config = dict(
    head_dim=64,
    tie_embeddings=True,
    parallel_block=False,
    train_tokens=518300000,
)
MLP neurons of a small language model. Each row is named by its layer, matrix (down: output weights) and neuron, and shows model dimensions 170-340. Each number is 128 + 32 x the weight over its row's rms, rounded and kept within 0 to 255. Numbers have three digits each.
A block is one neuron, or neurons of one layer that tend to fire together. After each block is what it responds to, as a language model described it from the Wikipedia text at the highest values.

L12.down188:089110156119166143136188107138067106064126139091075066198129118052153094133231172179120137146168108135101060066184144118149136141129121126134137135078080160176107125107122187100136119112092103181149085111107154132142158165153151103161094135158225092103157129160108088113151080079152119123178153107124117188131137109132093146163106131153134166055132072140090139092095127129082083134168128140141152143153080118162158131161159161107132134136079156124089094132102090144180119150109128125119097165166074151130104148162
L12.down227:109136079084151138177148105124140161133125141103105130104110134113119102170172130203089102144098182088141133180136159069168156196124181170110149065101163128116168126094114141117096155112130101133166086131117138114081100121110103132131065151120122152135125161104137101086160117147113123148159145136099098086143149064115125083168129107128163127122100239155124106166112159152133083140082139089145140066133147154148099086149140131188145109147092146149124165062123137129202146174141175164190134181130106143116110058131
L12.down315:136141087071116117177129055129107146128133171191100102106084133117103110185139139125120162148099148126070190126155200183145113076158140124103168130123132151145103176121093179154128143122119150118225140132144102142136132150134088119109121137086160136136128048122113091139132146065056193136099084089062143098136135088123137120136134110124104128118170134132149165110072104097120125101168182149069234166079138082143131087160108149147145097174082167133129158159149104178139123110196145120140131163177115163179147098103
L12.down419:126067126168147109080132139138111116138115101133100145135049086135119075180158142145129145133149133112070117136071125133116106145146136108155211169146123156133146107144153121112061128059108153099143113107099133093134171177089121154093159106133096133147167174120100113102149111058124063110119179171102165185092068094164137185138130150156177154115096196157159057196173140075096124111153140098153090130080131104092115069117114043106150100139097184185118105130163193119084087112146138118128129133146081131152139130101
L12.down520:098132111161084085079120118160142156108135107110100127127188119117149067101181157128180119150100114150132098162190114103126083132117095199146097121146133149137103149170176141105145179094130107103137134124174086097095114140041092159137120181090114129086142101134110159124136151111074149092099133183167109142123121146159174137121179057147032120090115117161084154093093149142173158150091129152178115171145179150123134111148139150159169161081114143138118119150136110119101095048141131172102120161112011072091085135082
L12.down1845:147152132135117078129151108131200107107059137086188122156061162064102144165116125221124111115155153112164088160136201103159143140139055172116179112132176147048080125130118114129130153121145117186166166181118136103094105079133170151139125147111181145124117093111090127194128151164139129136159078115112133139140135130131176139085151101115115105052122140115128149178135164084115183067169159087135136134118147078142120133097132074050155068100077166159156127140167157094127098111103077141127135120102112129076106137179
L12.down1920:143163143148105156096153176142143135134110154138101127174116076124122109140134151117112092130141136167119125117139116143174159162162126101123199154148109145187134114113117145066156105121115114118106116122088133129166094147091170134121125131138123185059136117111146105120143125144149135180209141173115099136102074118105145133157127157086139052097070085144124107122124149120188190143148140139127157115140180186127155114156102150148124120098138134063099164138143116104094103159153152129139091089109116055123125164079
L12.down1977:137159077085133162085144110124084151128178153137147104062167136135120162106132187151142088091105098162117083114151177120157138139134087055095104029131107137115121114188103139130154125126045115107214193184136140184092085175153125125089127106132116145092160160112114106179110078137100148108156108090121164088138161115217124113069115102112202078074082120157137157112155084140186192089177168123164046128124126073148159085136105131122114103161105125119089103109166149078125126127143124141098110160122085142082080106148
Description: Tokens where a country, state or region name is expected next, mostly the comma in "Budapest, Hungary" or "of" in "Republic of Guinea", also "New"/"North".

L4.down1407:168155146141146094118151081180152141148102107122137133169159095186119171118112180184076102134157116170075175139145113178087129193125116145105081140129114123084142159171121144117106150082080135122115095193148144169135142102071105110131170142119117166103175136184150061121067150135119132070087124132131073208198104106119156147088087130123054122113185161105166100100149100142150086109108071091172146111072123097094136133134126130177128109117087183179165184153122162107230127134100161141177117114099157103179060147149
L4.down1676:145123139106074087160138091167200127105171107083137169127145153100157170071107143112169186096127156129118137109121167183155117169122174129170173133088124188097092151108164107132082129098092068116136117078072147128077120104132090142226099145167197198115153133094156141116134088082128129111189172113129135111199115096103096125132161172172107142215143096062144159122098131167132144141145159171135125152097124104082130148164158165128111150110107120200115161118154137095075087039109170181105133164140124121154127155123
Description: Mainly United in United States, plus other first words of multiword names such as Los (Angeles) and Anglo(-Norman); weaker on word fragments and == heading marks.

L3.down148:100109129107095132166130153137134132121159115112075103158168118103134170056107089141103084188133107072113097157122162109145114162198110093088141196158138108090113104131138131157103118129092176137139133102156118119141121088095144133150163128163119178113128167133153143133154183102193085137097145095149140138129148143094064108147099079148143129130120131128128116162167139035096096156132144145100073162083053098172140142151090110120088114121138138080160138113138181099129127115170125008164132162123101148082147153091
L3.down949:164151058120129129170092123119104156130155138145120113136122094168186185102187124171112110101148091166124150156180135085102090200094068094103151171200107106105098091066138076125090123134170137127140163183138136111143195158116144131166051134149160119077161170108097150142125171084115123111137074101130186141124150153108086083085180093096098206108098121103137057127141048145133112162106122105158094158130061143140122121169114138118147134130080127126156140146131112138115176071141103101124157126192110136114149126146
L3.down1357:138129131215174118181131146119112191137091075149151095090118212092096120138112103117123059053103145077168121146136112141173155132171123139107070150127151110130101137066134114196059097095077144119161138115182096169119127183147102137122112163121136157081177120150130153069117093189092192142130151117140154147068111142103162119161170096125139086145080131153133174155075123122139199137140104168108122167110077154124104100222122153148160096099111083188117145177153090089121136099148154131149129143133103155158127162041
L3.down1937:105080105142123152158124162124082095136127081084130088141119145149118117123119071170066166096097100085152160140135166147208141141125197061148127087174175098146121108150092089159121124160089106140156145125118130080138129175151146134114176173104155156204099134148127173108145221077115120092101174131137188094112099097086137142198165119116114178171127162166138086068163111120147126179186154124080142119100149117156095080106180179153108175147080168128140088117090085098092092163141114146144138134113134119129116137115
Description: Fixed slot words in formulaic Wikipedia entries: family in species taxonomy lines, gene infobox terms like extracellular, exons, expressed in, plus scattered word pieces like qu.

L12.down704:146135133116153115089116161128086088163099147058078125131159109123146123167122107081105156110151109054109129150124100172174086068153142131147174100185150154143107098163107159087119145084086160152151116133144180123144081066128108164146136179074153054149123115177150084110163155097102128067092189127150174118165110112129137133071150137152078188197166123132158147195166159143110107131111148169121096166069164131162108136163099136105165167099104154111096151104110073082104137120212174207103128155121145184185110066096
L12.down706:069067138099087125122115120174144201144097147153112118129166132170140154131123141109096155107125125150146130148183078076113132067137136176132152163157160123114176147134057152064085154176110115116116129144094116120153111163161092191143094084094036120124105157116107134148076161101141112122151135085098106084129164136104154081146138094069163091087141100089133136141167159119152149095155128183140186103122093143122118151151159150169176158070119138132157076122097094086109183139135134170175082103107145087123160133110
L12.down942:146103138120080148132093093158109123094164164145175129131082136130179176144137141105135157083152117183149116100119112155123086140129128150207046174142144148103147164096118098192121167109138136174106193159152122121140090104108172139131149166131193168105090163119164148126166094144077179150118126166164150151142096102186139148107127134136155129113124138138119116127141119127110118174096106111136185137060111051116132101066101113058106067143128133142144132108151118146148142117063134109101141141205123116150112075179
L12.down1134:103117075158144139182106130202113136150136123119105129103164125118171135125093132152164112057106106107190157130112162115157107128125122145109131106065045133151110133099150104093074089157133123115133140163190181051054112104119129134134123089072071089126127109088148185143119168132109121071088055077150158069130048170159084102112153155118093105165192132187122165187077145088132086144122092131119168157159118082143123109126189211086164147068124143110098106125174129132100071161104128163164150104212166135145149157157
L12.down1188:147189132134123122145133143111101105190147147094115136203153134135110107087090056136165151120161144153190125161084097172165131100163101121149159117149165180122089130111158104108111123169127119081103135124123169142080115120142127160164140108097118160159149168108128113081128127083143121122149154194173146117097125115116156139119102054125091140134164104178194160135168150148119120161167170096079090124130137138151099121093173145103104159104136115126101086143040094139053121167153128157152148129110061174115146088141
L12.down1670:106079090102080183142136124141080102094126099129184170160032111126159172117129102149183151142134121137104183089036145181060159106167117059134092138102126137150105095134151125116142146101087125172102127148125115084159116127146115079122119147128133134077139079102106119189152157081117117110148125163114134138095161157139110110132152088124209121119111119097090133057196117140133124158147164182062055109152086140105111090107160123125128178152162144124103099093118099131179145112139105158121120132089104128104090165124
L12.down1681:145126148102083157123096101162128078128119111133122120113137170078139087105088105155108167110152092089106116142121080105102103089140120142165118160139093105101119133165094145157068123113120110124132205096195174163131187173171162103175060101156081141110156138030104146130142214110166170127140112117128089114092078144188126188168147159101164100112185197156159140171092181086120124201093112133128176123109134119141146138150166112089132096150096192120155155136155095158092060147080141126176152123156187055148200119136
L12.down1840:184158189126123076166143117118175106127115137045193139109169112163204094185125112119152112154162105147181157177097083154175152116176105062193149136146119121168141094137091180093112166106156091106128138169125137097148123144142138179167123142087140096201121093151168146145142142087081091134082151116096165088111117143077136151151199068160123172147121152106115137128130154169139189165121134142116146134171114147178114162146147129148131084076164110122057073096092112109138132139132140161089113140124183125056159076123
Description: Inner word pieces of chemical, biochemical and Latin taxonomic names (Staph-yl-ococcus, meth-an-ol, hydrogen per-oxide, Fra-x-inus), plus "of"/"from" after "died".

L3.down929:091130123149142157119142125079215104107112177159103135168080133124116124087090103071165095140094113115079116163093129134185128164159131079122190128087170175086164172205168108128127132125108111080129148104156101116092150142132096093177104151122147134121185075151154106196174100094122078090164130123117126178155116178133081092098119080129130170139148137132124193152118138119106107171158095118207134110107116136084129138201119146164067110143110149148139134190104131122165079126081159126127113154123121182129077103120
L3.down1073:189163124115138111090146145031168104109059185148135182139148155147136142101130089142123119178119126174167149132116149145128107133180112132156112197111110132090105110119165135171133132061098120124095127117105117087138121094115084131096149129150099119145138088138127073124143133155083153154165078160127130175127161105214120163140107134156091133215090114071149154138101128136183132074133156097162114089179153121079099138140120121192172138097131080119128152198158149102149094161113121136155113111100126078169112126155
L3.down1080:133094096084134140131171130136161111144081118118163141119163053093165105173136148174130111202125148144176130135145193135093132123127118116146161170178144099128182146112116075125129100098156083111165130104178147153150134053139130135110185098098164189088117118167198139193139085130176132147175120137102191135126095132159109132145132101171075117119089114137145086162107102155102141161124127152173169146131123141148152143111129182150121089138073106145178134131173153099108130225114120165169125145154133116106095104113
L3.down2040:235084117129109175121140138107150082127101157116102137157177120093079110165090063139231071113135078111069148141131127083133132109116106215121114146070138112135180212091160168122137153134108105105158121090159145139149081158133160122122102136144109142092133106144166174161157163129126117146122105171069185095136144131128079199149092187146129126109122179085125159159138115124133152140113121154191067097176136127096146057091120116153082161147117128104129098159178161106142124146081143181106153159127180129175171148167
Description: Mainly "United" starting "United States/Kingdom", often after a comma in locations or "the" in legal text; also other country names and section headings.

L4.down410:065172129050085085108079170120115148168114124087170085154134130091099117091085121197202114106132068140113200109180128215111086115067144089151144124145117168117136138108127133101114132116089127127126109133163123129177086122087142135134123122064139185119213136088132124136171116124197102153128096122123126101101148113138134113146124158110073148097091078123099132108125106083129073095144123094163153114117108134156131105100114172129163120166126106124115121063103116096128094168162135124174141122158151096166072144076
L4.down1476:111171139143116105140131093110167122144040137091113124174138146098189133121153140068179121148096124161154156127059121103144098085136164089181162192158107120111129100102167136126102166123176118086108105127157128136117160104122125073146151146143142163134103098150208119136142170117069172174131101141094124116117168134188146138097134143109150166162138136114140129115105135080144201113127130078082173128124177129149141184098076115110145093093146142124120060144103054108100114114147124122151110135088104138092127068161
Description: Fires most on the numeral II and word pieces in molecular-biology text (RNA polymerase II, CaMKII, intracellular), and on closing == marks of Wikipedia headings.

L12.down97:195143112136067082135163158106127155075127159173180161151147141134162110097120121143177107121100079160127172136147139118143145152135085161126086171132083154132132142097051125119102145180129124107131110132143127171184102139122151158159170116124199068180163195156176147075094157111117093096183134154109143183086125078157110101118110131083137125108150096119047179110189120099161133102172139177166128136143145141183127122121109143140144095137108076144081119164123120095147118191133102093081100171155147141095079134121
L12.down160:149181116129041119176086089151117130114176126099158142124081179115119161144117162154143135199100160146135089168124102111136117150199155151112165173140120159084170111125133104179125148113131155109172149143102110127110130135097101186158100098087153171157125154136104091092077129043118075143101140135127138115155200118136167115135182110255112124145081056140140151171157176112102191112163132137113139139102079109094077122130089126135181114131133147124079165147120105131141115147148117177074122171119166155103200208158
L12.down851:191141148081116115092191147117133119145130112119132113133095113217097112070082121135140088130125111120107132129125148160143152136123085156167082084123100137103143091129139118124115148113135148124175175088121144144194133053139114153171101170125088148175141082168108153176095141112151085099086080095144090064087135135155169106113144101173147086105142160153095131134169096085106102159147078140181058115063176075203140103125150089134106096065092101149104157136169128169140128114124153138148154139115198128154118126113
L12.down990:135189148111085082178087121061133121148129157098123149100142167129126150085118097160172115118128090135127166096158116125095112151150105157106140178161124130119136131152120133133138099054136157135140098167160152135078119146192108139226022151098114106083164113152115103149131136088067162116074101112122156071095153146162149187147110120096119094157113167157167132139110065113156190165147091089149148115083053136137089073171139120118127143135090107200185143078149135138114168187146142154168170091126113144122158121184
L12.down1052:132108106085184070143098147140110063165159109136147129173120182149078151169158146162089076106132104106106127124137158151171148055136111184151113118120111160136091133130134095140135145119154168075209141123172095096107170073124155144137128155163147134133144132083086132195177180119095086123163142162160135165112136147087132138105092165195105150208193136128131193133084089137106141122081148102124090118096173067057087120162139183079114067173090110123086155158124062167104084122154158135125108130132104089118077120129
L12.down1423:084191207115149092097143140180139151104075145114142109154077107147107154094162100155160176139151085128132118100201138107187159049112194166055115161156134143082113124085124169076132086102110112075127166146154084107147116146169191073132142123081105124139132137126142095174095113086140115134168131087110107130161151136116117110222133118084099112137144107165163151121098121092094104165153094133097147120103099170118128143129112131147083145159122085160141166106171178137148172129123171122121100099126097134121147122186
L12.down1463:162174163104133050125072157126104099103145163160076071088142163161128097169107109121161160097188100149135175114122133101135133117158077121092115131160143170113140114149120103074124109117105152101181103153129161127137110138141154144145103094114028172153136140137145107095137170131167135099108142097110145139109150119211128125169144103146122160136093052174141151084118149085098139151129146099155142132094163077127124088110106137140104148120096111135117117138221139130101125178135114138147138156128100133147109107205
L12.down1741:121103110140161088115135104153201073083106121064193126158116095102169134118064144162134139162121084135144130136101081171121087108118117149113102136085059176113125144151064074136103121189168117133172103157127115148087102045096105141133106141062096100194111116121184069185095184138074135129089062133168142122126175160161161163155185121154118141149122119156200084124125135094118128122101134120123098054068099098072103126104113176169132136103127161099125152108104081151099104077110151122059104130130192205166094099143
Description: Fires on nouns and numbers that end references to laws, acts, orders, courts and official bodies, such as Executive Order, Company Law, Court, and section numbers.

L4.down191:160136132180153114151148154154168179105170140124133180081112094150149163159079128108101102090162146184129143112089119140102118156148126158090182128123122139144135182148155127112107128142157162102090078164098136100163170088137143111133123160148123092148126142135179065133100122080174155140160097117149145096147089158084178098170169148157104105148119137126121140121146121169103149177146117128164058136098112104149092200110101071126080133134105111105112127142112079145183137107170121131113135128124121139085108159091
L4.down1892:150097083094117027141133110159157124151095169077135175118172143146161115185129120147096123085129141138192117112135128120110117115145114175151189123109166101132106091110119098169176100150185152163087102109100096157103153143201114134180080138151110121124159104071106114115127159136140154115120123123052129057116073133233123156145111184158139112131208084068152096106127124088124113085172139100147095096085093149153107089140153131141038124140119121089076154139182191114125117112139101134130157198160091115125074098109
Description: Head nouns that complete names of institutions and organizations, such as University, Press, Council, Committee, Museum, Court, often after "the".

L3.down273:107122144121063158073093141077144116135161191124128129123100111135101160163166129172090094141119118082206155128143164127102137120148113086158110141129111129107160164111146222180129102124151122111134078164128107156122086095129123102126142100153160119095132107175104139115138112146038115155121168104065137086140141149102082121086082178112124134175114108171156111083129105135096137146095183132142176131162078132140177139138130046128102154195099101140145157115146123144128144134146111143129157133175130090196102083063
L3.down1606:137175136099140121056108092126155147120142159150121153148132123182077107067182154141124149149142120127146152106147089158132202139093103153053149142099086138116144146159122103115140116094139120076116065106142128140100096177128119071153129149147119115151122123180157127145120148137102142097129098034144121141087126103134093109128107074159160132080128122133124161140133204066110151159133121098134169157146096068104105126136098187171122132116166137186136127142131128106088122155132095100105128163090114079120074161144
L3.down1878:092134133102162155137122144112170110114104068130168165117120115115100136169145139107134164140155132116138120099126106137124153185127138081149093171144138132147129170109088151109174131148157147090118101096117147140133098062140149055159143146176089108153056084175206117118080192139109107103112142117110189139163070125158193081154115083052094109126117141158114136102039158121041119155130159160123095109101062121184182096066124175137135092118190109139131145142149104102067119158183202102091188147127125087069136205206
L3.down1881:176175207122148163104172109105110144107105100142116156136169114144130104172143140110200144100123118140117108152117125073072094176136131174119133143107109102107125126159107113152109111119112129179097123075158117115121126129099156078186133056135144107153133097144155192175086172133112134161117092107182118138119207140184092134159172104091120084071150127151094118115139114144106115139194096112110152141144144153119102143127094132089129133175157101124155127109140102169090104102122122138100123165113144056097124147163
Description: Abstract or generic head nouns after an article, often followed by of (purpose, practice, concept, system, law), plus wiki section-heading closing == or === marks.